{
  "d_mlp": 1536,
  "norm_place": "pre",
  "attn_scale": 0.125,
  "init_std_down": 0.00385,
  "lr_mult_qkv": 0.7,
  "warmup_steps": 554,
  "schedule": "wsd",
  "steps": 9818
}
MLP neurons of a small language model. Each row is named by its layer, matrix (up: input weights) and neuron, and shows model dimensions 16-143. Each number is 50 + 10 x the weight over its row's rms, rounded and kept within 0 to 99.
Before each neuron's rows, "fires after" lists the tokens most often just before its 100 highest values on Wikipedia text that the model never trained on.

fires after: " |", ",", "-", " (", ";"
L10.up1445:48 50 53 45 58 47 67 46 35 61 37 64 56 50 68 55 64 38 62 53 38 57 50 50 58 70 58 28 54 47 43 44 33 50 45 61 42 62 47 36 42 39 49 41 43 34 46 68 41 20 38 44 36 43 43 77 35 45 50 58 43 51 41 50 52 55 47 56 52 37 40 30 48 55 53 50 57 53 63 69 39 58 41 53 45 65 59 55 52 32 51 56 40 58 43 61 57 61 58 42 50 70 47 49 48 69 60 47 40 66 47 48 45 60 58 50 48 57 52 58 54 42 55 44 59 50 47 51

fires after: " ", ")", " ("
L17.up909:49 32 61 30 44 46 51 38 48 45 34 52 61 37 52 62 35 44 47 53 51 40 50 46 49 53 63 50 52 40 41 51 39 55 57 50 50 43 44 40 39 64 37 51 55 33 33 52 46 40 45 40 46 45 39 58 52 48 57 39 44 75 61 44 55 63 68 60 40 54 33 52 50 47 39 43 56 52 34 40 34 47 52 47 51 43 54 50 59 53 67 55 37 53 49 41 45 61 49 44 40 35 39 30 61 59 48 49 44 41 52 45 51 52 41 40 60 59 66 42 48 59 58 48 56 67 57 46

fires after: "\n", " |\n", "N"
L10.up167:49 43 33 61 34 32 42 43 45 51 51 55 66 44 50 56 59 26 70 35 19 48 48 43 63 61 56 51 52 46 53 31 54 53 39 58 50 56 37 37 37 45 48 37 45 49 54 50 32 41 36 35 46 51 54 55 62 38 57 42 49 58 41 52 34 41 60 49 48 56 41 31 44 56 55 48 59 61 57 46 52 62 42 44 48 72 31 36 56 60 39 36 53 43 56 44 65 63 41 49 48 61 58 37 72 57 49 28 57 50 48 51 49 37 55 55 46 48 25 60 48 47 53 61 38 71 36 60

fires after: "|", " ", "0", "–", "9", "2"
L17.up919:49 45 47 52 49 59 58 31 45 59 50 64 65 34 45 48 50 47 52 47 60 44 59 52 65 36 52 44 42 43 50 45 36 28 56 60 57 45 33 42 50 54 57 39 25 36 36 49 22 20 54 38 56 57 39 44 54 50 59 47 51 37 41 40 41 51 69 57 49 53 22 55 50 35 47 41 67 39 44 41 56 30 53 57 36 52 36 45 58 63 62 49 48 59 56 39 71 52 61 54 33 30 65 40 64 58 52 39 41 54 48 52 62 41 48 36 49 57 30 48 48 53 33 60 47 61 40 44

fires after: " ", "1", "3", " near", " at", "2"
L17.up457:54 36 72 50 56 57 48 45 27 44 66 53 52 48 53 56 49 39 41 41 58 36 59 48 51 52 58 51 32 63 46 58 43 39 66 32 41 39 39 54 53 72 34 51 37 44 49 40 65 50 52 50 44 49 36 58 64 46 48 36 43 48 43 72 44 51 53 57 53 61 24 47 67 47 41 64 47 66 38 39 46 42 65 54 56 57 49 53 51 42 61 56 37 53 51 52 71 49 65 46 56 40 38 37 33 52 48 59 44 50 59 38 67 57 45 37 66 49 51 49 46 48 64 51 67 37 54 39

fires after: ".\n\n", "\n\n", " |\n\n", " the", " |"
L10.up1300:59 55 49 51 33 48 51 38 44 51 55 49 54 48 55 60 69 39 49 45 39 55 24 56 36 44 56 42 44 49 64 46 57 43 59 46 34 41 40 50 42 41 40 47 25 32 41 29 35 28 44 45 50 39 52 63 50 57 58 64 46 53 36 53 47 53 69 46 49 61 46 48 39 44 40 55 70 48 36 28 37 41 42 56 44 44 42 57 35 51 50 60 40 65 36 63 51 50 41 43 42 47 67 48 61 54 55 40 50 60 53 55 48 40 40 48 71 39 29 43 73 60 50 46 48 47 42 44

fires after: " the", " The", "way"
L10.up327:48 42 53 60 40 57 52 48 32 47 39 31 49 47 60 55 63 31 44 42 50 35 48 48 53 33 45 49 52 66 35 20 50 38 39 54 45 57 48 50 40 46 54 47 46 55 66 62 30 55 38 44 47 35 61 71 42 59 57 60 41 60 57 60 67 53 58 36 61 44 51 46 47 38 64 56 59 47 48 56 48 37 38 43 48 47 41 20 43 57 43 45 56 49 41 62 54 37 44 51 46 59 57 43 55 49 51 53 40 63 49 51 54 50 37 53 50 53 43 54 51 32 35 37 41 50 41 58

fires after: "%", ",", " S", " of", " from"
L10.up967:39 39 46 49 55 49 49 48 47 36 62 59 53 46 56 54 53 55 53 54 43 36 49 56 51 66 46 63 34 54 54 52 47 48 57 54 08 39 46 52 53 53 52 47 51 43 58 43 42 48 61 56 55 46 45 49 66 52 56 40 55 32 39 57 68 44 32 48 41 72 30 53 54 64 60 42 58 79 46 51 52 43 60 72 40 53 39 32 33 54 46 45 51 54 73 53 58 47 58 58 50 40 40 48 51 53 55 30 45 49 44 43 60 61 38 50 54 32 51 36 51 53 45 40 50 46 70 42

fires after: " (", " of", " was", "-", "eball"
L3.up1361:68 30 49 59 47 63 46 46 37 49 37 47 52 46 60 58 30 43 60 33 51 61 38 39 29 58 43 53 48 61 40 51 74 37 39 59 55 46 43 47 36 59 48 57 50 57 53 47 38 51 40 46 43 57 57 48 48 38 43 37 54 45 52 42 41 68 51 54 53 54 54 55 33 59 40 55 30 50 51 63 51 33 37 58 54 44 34 56 54 47 62 46 42 50 42 57 54 54 57 56 50 60 36 33 58 38 45 49 51 48 48 51 36 54 43 45 58 63 52 54 52 44 48 69 49 62 55 50

fires after: " the", " a", " an"
L9.up574:50 23 57 53 58 64 50 50 49 43 37 53 48 46 42 49 59 62 61 61 42 35 43 36 54 32 27 47 47 49 36 37 48 37 74 57 48 42 44 64 42 54 56 42 53 41 71 56 49 46 49 50 51 54 60 51 42 69 39 56 51 78 50 62 58 48 58 50 54 47 55 55 43 36 63 47 40 44 37 59 38 29 38 47 67 28 64 34 57 53 52 44 34 46 39 52 60 34 46 57 54 66 49 48 53 44 58 50 34 42 66 46 57 48 65 62 41 61 46 72 60 26 34 41 50 52 55 52

fires after: " |", " (", "\n", ".\n\n", " \"", "|"
L10.up418:59 46 44 56 54 48 42 50 31 43 74 51 51 52 53 52 58 43 60 29 37 49 49 44 49 56 49 42 43 46 43 59 57 43 50 69 42 54 41 43 37 63 34 52 41 60 54 48 54 52 47 40 39 38 32 45 54 46 50 38 76 46 53 47 43 51 64 60 50 64 52 55 52 31 28 55 34 61 36 47 43 32 57 69 42 45 36 60 40 52 39 30 47 55 36 60 62 57 37 51 61 50 33 37 67 48 52 64 48 44 52 67 22 43 57 45 45 56 35 74 41 39 65 58 54 47 55 48

fires after: ".", "2", "'\n", " ===\n", "\n"
L10.up1097:44 40 33 35 56 49 52 48 51 37 65 59 65 48 58 56 47 43 64 46 55 46 64 41 48 49 74 63 42 33 65 59 40 48 57 65 47 43 46 36 51 62 56 20 44 55 54 31 34 58 40 47 38 44 49 56 49 48 53 43 67 51 49 52 40 37 60 53 52 43 48 40 58 59 50 58 55 55 55 49 30 44 49 49 58 57 42 62 39 62 57 36 44 42 60 50 67 66 45 40 52 52 47 50 61 63 44 46 64 56 40 51 53 73 42 36 43 43 48 46 33 62 53 61 50 38 48 40

fires after: " ", "°", "1", "-"
L10.up807:58 48 51 56 31 59 52 52 26 48 51 58 51 49 50 60 48 60 49 33 52 54 50 46 57 39 47 46 39 79 61 49 41 53 63 29 43 29 45 69 41 53 25 77 45 37 44 44 58 28 54 41 62 49 48 68 45 62 47 38 35 51 45 31 49 56 65 50 55 47 25 47 50 32 50 58 47 63 54 61 71 43 35 55 40 49 45 59 48 63 55 46 44 48 56 48 56 37 51 47 58 54 37 36 45 63 41 46 34 50 46 47 51 34 54 37 47 63 54 48 48 55 51 45 42 42 46 51

fires after: " (", " \"", "\n", ".\n\n", "\n\n", " =\n\n"
L9.up1009:58 44 37 38 49 48 55 52 47 43 67 46 56 48 50 56 49 39 51 47 49 48 45 44 62 34 65 41 62 38 42 50 57 44 47 58 26 49 38 60 48 65 44 37 52 38 57 63 48 39 49 46 36 46 51 66 41 40 56 47 54 40 44 53 45 39 41 53 33 48 38 38 51 39 44 52 69 67 54 51 30 47 56 61 37 60 43 54 45 43 51 47 41 59 38 52 53 62 50 48 47 33 47 56 66 44 39 61 52 68 45 44 24 71 60 36 52 54 45 56 49 49 41 58 67 53 40 46

fires after: ".", " =\n\n", "\n\n", ".\n\n", "==\n"
L10.up1167:39 47 49 66 41 39 54 50 53 43 58 54 51 49 53 55 52 51 49 27 49 43 62 49 33 38 53 37 74 52 43 63 68 32 38 60 27 54 36 36 43 53 68 31 50 46 65 53 50 53 41 21 38 55 60 76 40 27 61 56 49 58 55 39 53 49 32 49 39 64 54 50 53 62 50 34 50 52 55 41 35 35 59 56 30 40 43 44 45 47 58 40 50 41 62 51 54 56 37 49 56 55 47 55 63 62 64 49 64 57 32 33 36 50 50 62 57 67 30 40 46 58 56 57 64 60 42 47

fires after: " ", " (", "\n", " \""
L9.up995:61 30 42 37 39 54 56 22 47 37 66 44 61 41 44 55 57 46 54 40 56 68 46 55 59 20 59 51 55 50 42 43 52 43 45 53 46 30 52 25 44 59 23 35 39 42 39 60 55 34 52 24 34 45 57 73 41 42 38 40 46 62 49 38 46 61 47 52 47 47 44 42 38 42 49 67 68 73 54 37 42 38 46 60 39 54 53 59 39 38 53 48 29 60 48 37 51 66 40 65 45 38 54 57 65 56 48 64 31 50 51 48 47 72 57 53 41 65 47 63 44 48 48 52 59 50 29 46

fires after: ",", " in", " at", " to", " of"
L10.up885:44 55 66 68 42 64 50 52 36 34 75 42 60 56 59 63 40 49 48 51 55 43 56 53 53 33 62 47 38 59 45 56 35 30 43 51 41 40 49 67 53 56 55 39 49 59 64 52 54 38 64 44 54 38 38 42 46 54 44 49 52 34 52 60 63 47 36 51 50 84 48 62 59 61 40 52 57 55 64 59 34 49 74 69 45 54 49 32 44 57 48 45 49 63 37 69 66 49 29 51 68 51 52 50 36 66 49 57 45 62 44 52 50 60 37 54 73 48 53 47 50 52 66 29 48 50 60 40

fires after: " (", "\n", "-", " Years"
L10.up1297:49 29 46 47 34 62 46 42 43 69 46 46 47 57 48 54 64 39 70 25 48 49 36 43 39 60 66 46 51 56 45 35 72 50 48 64 51 51 39 46 45 58 43 52 40 63 47 54 44 49 51 50 56 37 51 61 42 49 41 34 55 63 48 37 40 74 57 59 70 54 34 48 63 22 60 51 40 71 51 65 40 47 41 65 39 37 58 38 51 65 42 37 29 37 21 63 59 48 48 51 53 66 53 30 54 45 56 44 46 70 58 48 43 64 51 45 53 46 58 60 49 48 57 62 58 62 49 50

fires after: " the", " of", " new"
L10.up924:50 38 41 54 57 67 51 49 51 38 42 51 55 30 49 61 57 47 51 29 43 54 57 57 70 46 45 63 47 56 65 40 31 48 43 47 55 46 42 63 49 48 49 69 41 55 64 60 44 51 46 57 61 37 44 50 45 50 53 39 42 51 52 65 50 38 52 59 36 60 47 40 52 44 51 47 57 41 52 51 49 31 37 61 56 46 33 52 58 37 43 52 53 53 47 58 50 27 37 62 61 42 34 52 59 44 77 53 34 50 49 52 55 52 56 67 38 49 56 57 51 37 31 32 43 55 50 52

fires after: "\n", " \"", "==", " ", " Website", " ("
L9.up1032:64 32 40 44 55 50 52 36 42 41 48 33 48 36 51 56 51 38 52 38 62 63 52 41 53 34 48 57 56 36 66 42 46 51 33 59 26 43 51 58 42 71 42 35 28 46 31 50 52 38 44 50 45 50 52 66 44 55 53 48 48 53 40 33 31 59 53 62 52 42 43 25 37 29 49 44 76 71 50 39 38 48 39 57 42 50 50 51 45 51 55 54 28 73 37 45 63 52 41 46 46 52 55 48 77 47 59 49 29 73 50 48 36 49 67 52 43 56 29 60 46 31 50 52 69 72 34 44

fires after: " \"", "==", " =\n\n", " (", ".\n\n", "\n\n"
L10.up607:41 35 51 58 60 48 30 52 53 62 76 42 56 47 42 67 57 35 48 33 57 54 46 44 50 32 63 52 61 43 49 65 67 39 57 60 40 42 39 51 45 52 43 35 59 26 50 58 48 42 36 38 40 43 41 72 39 45 47 30 69 38 44 43 49 42 38 52 66 60 48 27 37 57 48 66 57 58 59 46 26 47 56 54 53 43 43 50 52 44 59 51 47 46 45 44 53 43 41 54 40 52 67 44 58 47 51 57 47 43 51 60 43 66 67 59 44 67 46 57 36 49 66 52 50 63 40 47

fires after: ")\n", "\n", "-"
L10.up603:69 41 41 37 39 59 46 43 42 48 40 58 55 54 57 53 53 52 56 44 33 46 58 50 64 36 54 50 62 45 58 34 53 42 38 59 26 48 46 52 23 57 36 47 33 48 37 56 40 49 47 48 63 58 45 46 51 49 42 54 41 58 57 46 36 31 55 40 49 57 31 42 43 41 30 52 58 75 61 46 46 45 35 65 44 48 29 47 50 74 50 31 44 42 55 61 69 56 43 53 53 60 56 30 65 34 53 48 23 52 60 52 43 48 64 58 53 76 57 74 46 39 71 65 53 36 39 47

fires after: ".", " dep"
L17.up1448:45 51 42 48 41 62 43 47 55 42 59 29 56 46 73 53 51 47 58 55 46 35 57 21 53 63 63 64 50 34 44 45 41 67 51 44 46 46 53 43 43 59 52 44 56 47 40 71 27 52 47 67 50 30 45 48 38 65 62 52 50 63 64 43 64 45 66 46 45 47 51 47 58 33 50 50 34 44 55 43 42 49 56 56 70 50 45 72 47 61 53 54 50 54 50 58 44 54 50 58 48 48 50 45 48 59 51 25 48 69 48 35 57 45 58 42 43 53 61 57 40 40 41 48 61 48 50 47

fires after: ".", ",", " where", " was", " s"
L10.up754:48 40 39 61 47 65 52 38 48 48 69 56 71 54 66 57 47 45 50 48 54 54 52 45 33 35 66 32 57 43 49 70 41 50 36 35 38 41 46 45 48 61 62 36 48 63 49 55 34 48 56 41 59 43 50 57 39 51 48 54 51 52 43 34 58 39 55 44 49 62 46 48 67 47 48 68 52 54 57 53 51 49 62 50 80 52 62 38 35 47 52 26 39 64 48 52 54 39 46 46 54 54 53 50 52 75 53 46 40 54 39 43 53 68 46 48 67 53 44 60 44 36 49 46 55 42 56 51

fires after: " ", " In", "-", "In", "\n", " the"
L10.up1457:38 44 39 44 36 60 45 22 44 59 54 69 46 43 50 51 46 49 46 36 38 43 46 59 64 39 49 46 53 48 62 37 54 38 51 49 45 39 44 52 46 54 33 56 31 49 50 54 58 49 39 30 51 43 40 52 56 38 47 33 53 56 60 52 52 54 66 32 55 68 36 43 50 49 36 61 65 48 68 43 52 42 33 56 45 60 39 35 59 64 33 52 48 53 55 53 64 56 52 58 53 64 54 54 58 43 39 21 38 43 65 64 51 29 56 53 43 47 53 56 55 76 68 52 64 51 67 58

fires after: "-", " ", "9", " (", ":", " /"
L17.up25:56 42 54 61 45 61 48 36 53 48 33 40 52 36 43 39 57 47 75 34 40 54 32 40 24 57 59 47 71 42 59 58 49 44 62 49 41 50 55 30 51 48 49 51 33 52 60 41 66 42 65 40 55 56 30 51 43 37 43 36 55 41 62 37 52 63 57 41 58 57 29 34 54 37 42 54 38 54 69 60 55 46 54 57 54 43 42 55 32 63 60 58 45 42 42 47 55 47 68 50 50 46 56 40 43 62 62 57 42 54 48 52 46 65 40 47 38 60 43 67 52 38 63 39 45 42 62 56

fires after: " the", " The"
L10.up998:56 33 53 42 36 58 66 57 33 44 24 66 54 53 48 55 47 53 49 27 56 52 45 39 54 32 50 39 54 48 50 27 35 46 71 46 35 64 48 75 38 49 41 47 39 44 53 69 42 44 52 63 54 54 38 47 51 52 46 68 42 53 55 65 52 55 58 49 42 65 34 56 37 43 54 40 43 62 60 60 67 42 30 49 56 55 49 49 58 42 55 44 44 53 53 64 52 41 59 57 59 69 53 37 51 34 53 57 29 54 44 52 39 44 55 47 51 55 56 63 53 28 52 44 61 50 60 49

fires after: ",", " in", " In", " on", " of", " and"
L17.up963:36 38 60 43 44 48 72 52 27 34 67 44 62 40 58 62 46 49 56 51 35 54 49 57 60 33 42 40 28 55 73 37 36 45 63 58 41 61 56 51 49 56 36 67 44 61 63 45 55 37 61 32 48 46 49 52 44 65 54 75 57 35 71 55 57 44 41 77 49 48 48 57 59 44 43 49 61 59 57 70 55 55 48 46 50 61 57 41 37 45 45 53 49 43 36 58 54 51 38 73 44 52 45 30 51 56 62 45 44 50 46 37 50 64 46 55 65 60 50 59 41 63 59 46 40 33 75 45

fires after: "\n", " ", "1"
L10.up722:55 51 50 49 43 51 47 32 27 55 64 28 51 48 52 58 56 29 54 68 48 56 62 45 73 39 50 51 28 45 68 57 59 52 43 71 43 09 58 42 37 62 27 40 40 44 39 29 43 50 44 46 46 49 58 65 62 55 39 54 58 45 40 39 47 54 61 73 57 48 34 24 59 57 45 39 65 54 44 43 41 45 39 53 45 39 66 58 46 58 43 43 47 70 39 61 59 53 58 54 40 58 70 54 67 56 56 66 42 66 41 49 47 43 61 61 42 42 43 49 50 63 45 54 57 62 36 52

fires after: ",", " through", " and", " to", "ed"
L9.up252:48 50 40 44 49 54 36 42 45 33 56 40 50 57 55 59 73 44 51 67 51 56 52 51 51 47 65 55 27 51 41 40 66 46 52 52 38 46 51 75 36 36 50 57 65 58 72 48 54 49 47 62 44 50 54 61 70 46 51 41 60 29 42 55 85 42 42 47 62 59 49 59 60 54 28 43 37 66 46 65 41 55 51 62 42 60 45 47 45 46 35 41 52 54 61 44 61 39 53 50 46 56 50 49 45 50 50 58 54 74 41 27 49 49 45 54 64 41 52 35 42 67 60 52 48 48 62 49

fires after: "6", "1", ".", "3", "4", "2"
L10.up983:37 46 28 34 52 44 44 35 47 55 63 45 58 53 62 48 47 48 50 46 44 45 51 31 49 55 64 39 59 45 48 56 42 50 53 40 66 47 46 58 55 42 35 58 53 48 28 54 37 39 38 65 54 43 61 44 51 38 48 60 59 59 44 50 68 51 38 74 62 41 56 47 60 52 51 51 44 44 47 66 37 52 51 64 60 65 43 72 37 61 64 39 63 47 48 46 65 38 69 61 42 53 30 60 39 48 61 64 61 61 50 34 44 29 46 46 60 47 50 44 48 59 52 40 46 45 44 50

fires after: " the", " a", " new"
L9.up722:48 41 72 58 41 36 46 63 50 49 54 41 51 38 49 55 73 57 52 36 51 39 43 47 49 28 47 54 53 58 57 42 41 20 41 54 48 24 56 57 46 53 50 56 36 43 58 56 43 44 38 52 57 48 69 57 49 31 56 48 46 67 59 61 49 34 45 46 62 56 49 55 55 50 65 48 60 43 47 53 56 31 42 50 54 51 54 42 55 60 59 54 33 56 53 65 53 46 49 50 53 50 49 42 35 55 70 43 39 68 57 49 34 63 53 71 41 54 43 40 37 36 34 41 72 42 45 46

fires after: " T", " ", " t", " c", "T", " C"
L17.up999:61 45 58 57 49 58 46 59 46 26 65 39 58 20 51 60 59 34 48 60 48 44 46 44 49 46 50 39 36 51 56 54 42 39 60 51 49 48 52 43 55 52 28 59 51 42 49 34 52 42 64 36 59 35 51 52 52 52 49 49 48 58 57 34 58 60 52 52 60 37 26 40 58 40 40 51 48 43 42 55 63 38 67 52 34 41 52 47 38 64 54 55 34 59 56 56 53 39 41 53 55 44 41 44 55 55 43 44 52 64 44 49 51 39 60 46 52 48 60 53 41 56 50 39 49 48 51 48

fires after: "|", " (", "\n", "-", "N", " He"
L10.up774:62 37 45 30 44 48 58 42 32 45 38 63 63 51 56 57 57 49 59 36 33 39 39 41 56 59 68 52 61 53 40 33 52 46 36 53 31 52 42 48 42 46 42 37 47 33 53 47 38 44 62 43 50 52 66 55 70 62 71 60 46 29 50 46 50 53 53 55 35 46 37 45 41 58 36 47 55 57 58 54 40 46 35 47 45 52 44 53 46 59 54 41 51 47 68 50 62 58 62 56 56 69 42 23 54 50 45 47 50 60 32 55 51 58 54 40 51 40 51 39 47 47 64 61 56 64 40 50

fires after: " ", "1", "  ", "-"
L10.up98:56 43 48 40 26 37 61 48 41 60 52 55 45 31 50 50 60 34 47 51 33 69 44 53 45 38 64 64 41 58 56 51 51 33 36 46 67 41 52 59 56 52 23 54 45 26 49 60 47 46 37 34 40 49 60 69 38 58 54 49 43 66 53 55 41 63 52 50 71 46 35 39 47 60 46 69 52 47 79 50 50 47 42 52 42 50 53 58 66 63 62 64 48 51 57 36 64 49 62 48 64 61 70 38 50 48 43 37 53 40 30 55 47 45 59 62 41 39 63 39 48 57 51 57 45 47 69 56

fires after: ",", " the", " (", " |", ")\n"
L10.up1026:53 61 51 34 27 31 60 48 35 65 48 59 59 55 55 48 49 35 50 55 46 47 43 62 71 38 61 48 53 44 42 58 36 20 42 44 53 46 51 55 42 53 36 33 19 43 46 55 52 16 59 34 54 56 46 60 63 57 36 46 45 44 48 66 44 62 51 67 68 49 48 51 52 61 43 43 69 56 52 62 46 49 36 54 46 67 51 61 51 51 60 48 51 49 58 52 63 55 40 56 56 66 43 47 34 48 47 24 59 51 51 54 47 47 20 24 81 46 48 53 52 60 44 48 54 46 65 52

fires after: " ", "1", "2", "3", " a", "0"
L17.up16:62 46 58 56 45 31 44 53 26 53 76 59 49 27 61 56 39 34 41 43 40 57 55 35 52 46 41 63 56 53 54 55 47 50 49 42 52 63 64 61 61 58 38 55 49 35 38 60 45 34 36 35 49 39 36 38 49 27 40 52 46 44 68 44 56 60 46 50 45 42 51 61 57 56 53 58 39 60 70 46 39 33 45 48 33 54 46 63 60 45 70 39 49 45 48 37 58 50 58 63 49 47 34 43 36 58 47 52 66 43 32 35 35 37 62 44 67 53 60 81 50 52 65 46 43 39 49 62

fires after: " the", " of", " in", "ternational"
L10.up1388:57 54 64 55 39 79 59 58 64 55 45 36 46 43 58 47 46 52 69 51 27 32 39 46 63 48 57 41 34 61 43 38 53 34 75 51 46 51 41 63 42 32 45 56 53 57 48 53 55 57 35 55 72 55 55 41 52 72 41 58 55 51 61 51 63 44 43 51 39 65 41 68 50 42 53 53 36 41 53 61 54 43 45 45 49 42 55 48 41 75 58 43 38 58 46 47 59 31 53 55 52 45 54 36 45 42 48 43 36 46 50 48 39 50 61 47 70 61 66 37 51 47 42 43 65 61 69 48

fires after: " the", " in", " of"
L10.up1417:47 52 54 53 51 81 46 52 52 37 48 51 50 50 62 51 68 39 51 53 56 48 48 31 59 39 50 42 48 58 46 25 45 48 57 45 43 45 47 42 36 59 45 48 60 46 53 35 61 49 42 54 35 50 64 50 39 60 39 53 71 37 44 32 44 59 65 45 59 49 43 47 57 24 59 53 53 53 42 46 53 51 49 54 61 57 53 43 50 67 43 39 31 53 31 53 51 37 58 60 46 41 39 44 40 50 45 62 18 67 44 41 68 44 57 43 33 52 55 74 49 47 33 56 50 48 42 37

fires after: " ", " |", "1"
L10.up384:59 56 54 56 55 48 59 58 59 50 61 50 64 31 66 52 44 53 49 49 58 41 59 41 43 63 53 47 51 50 40 57 49 47 52 55 58 39 43 45 49 54 29 49 35 31 45 54 60 49 52 56 53 56 40 45 44 59 46 59 52 63 62 52 42 61 49 52 31 49 39 64 40 33 39 58 57 66 53 74 53 30 39 64 45 48 36 56 43 52 59 61 42 48 52 43 55 50 59 46 71 50 35 38 44 71 59 60 42 43 54 42 50 58 34 42 71 57 58 45 24 58 60 30 40 42 44 44

fires after: " \"", " (", ".\n\n", "==", " acc", "==\n"
L9.up1235:48 26 40 51 46 37 44 45 48 23 67 59 58 49 43 52 63 42 55 50 39 52 43 39 42 29 54 37 53 38 55 53 55 30 47 54 33 36 37 50 46 56 43 46 52 42 73 56 59 56 54 42 38 29 47 77 41 44 61 55 54 50 54 41 41 40 43 54 40 54 38 48 38 48 52 56 48 76 49 37 16 41 49 64 44 40 38 39 52 53 47 47 40 48 45 45 67 53 41 50 55 36 67 37 60 51 42 60 45 37 63 52 39 47 62 56 46 48 47 72 52 55 24 45 65 57 51 42

fires after: " the", " a", " comp", " hig", " Sy"
L10.up805:43 48 56 36 51 55 53 43 58 47 43 62 53 34 49 45 67 43 55 45 32 44 46 43 68 38 35 43 47 47 35 35 55 46 69 53 39 52 57 45 46 54 59 57 44 47 66 48 56 59 29 52 34 56 62 54 48 52 55 49 55 54 42 37 52 33 57 48 36 56 40 75 51 40 51 53 36 41 50 44 31 43 38 47 74 30 40 37 44 59 46 52 36 49 66 64 50 38 58 46 48 37 49 48 71 46 47 61 34 51 51 45 47 49 52 47 53 31 42 69 59 33 37 49 57 55 59 48

fires after: " C", " c", "C", " K", " G", " H"
L17.up1201:58 54 60 59 38 55 48 55 32 42 52 31 71 41 65 52 51 43 52 56 53 42 48 44 41 41 66 66 58 50 59 41 43 62 47 49 38 45 61 53 48 58 48 41 46 33 62 44 41 32 47 53 45 50 47 62 53 47 69 44 34 33 55 57 51 45 33 42 51 51 52 44 73 45 30 34 57 40 45 45 64 55 47 49 47 53 48 56 40 52 60 46 34 63 68 45 48 48 52 70 62 45 38 62 38 54 37 46 44 57 44 41 59 34 49 55 50 55 57 46 53 51 50 33 27 54 67 49

fires after: " ", " by", " J"
L17.up1009:55 43 37 48 44 58 48 60 43 43 59 49 66 33 43 55 81 46 50 35 31 38 33 55 52 46 75 72 44 44 49 44 51 46 52 64 60 46 58 43 54 34 46 42 47 28 51 35 57 53 37 60 46 38 39 53 52 51 60 41 65 50 72 56 60 44 69 56 56 54 53 37 56 61 51 62 43 49 36 49 37 53 36 40 47 41 49 55 47 67 53 47 37 53 52 63 59 58 53 45 45 62 45 39 61 56 38 56 49 41 42 38 47 45 37 45 60 31 28 64 43 44 48 60 70 37 42 49

fires after: " ", " |", " /", " ("
L10.up1367:61 44 57 50 34 74 63 53 37 53 46 56 54 53 51 58 57 47 46 28 60 43 46 39 40 33 51 57 56 49 34 36 45 22 56 62 26 55 46 47 26 51 39 53 49 61 43 45 44 45 48 42 54 37 25 54 30 57 60 43 46 58 64 46 53 62 52 59 50 49 41 38 40 42 34 65 58 48 49 54 57 34 40 49 39 54 48 68 53 46 55 52 26 65 48 48 68 63 42 45 56 55 59 34 47 59 39 67 39 41 34 54 31 53 52 41 57 60 58 55 48 47 78 57 58 56 50 54

fires after: " (", "1", " ", "8"
L10.up267:53 32 66 57 45 41 40 40 34 40 73 47 57 42 50 49 55 54 60 42 45 48 50 46 50 56 59 48 53 51 38 36 59 52 51 49 46 50 53 27 51 51 39 54 41 42 43 47 52 54 42 47 72 58 49 48 53 49 64 60 56 40 64 51 37 49 35 66 69 40 39 52 53 59 40 73 33 76 47 61 38 31 42 43 48 52 27 58 51 37 57 51 33 50 40 44 69 37 58 72 52 65 36 38 54 55 48 49 53 57 51 43 55 58 41 39 58 38 54 47 23 64 50 52 70 63 62 42

fires after: "\n", ")\n", "-", ":"
L9.up1373:66 41 46 49 46 63 59 45 41 60 44 61 50 44 48 55 65 63 52 49 48 53 47 56 53 32 47 42 55 56 56 45 81 48 44 57 44 52 47 41 20 57 48 42 30 41 51 55 43 55 39 39 37 29 63 56 43 36 41 47 48 58 43 40 41 45 40 51 48 66 33 53 55 34 54 50 59 66 54 61 34 60 61 57 60 32 34 42 38 68 49 52 29 55 57 60 59 41 53 41 57 42 47 40 53 53 45 45 39 54 59 52 43 46 53 63 45 43 46 63 55 53 51 58 53 56 64 44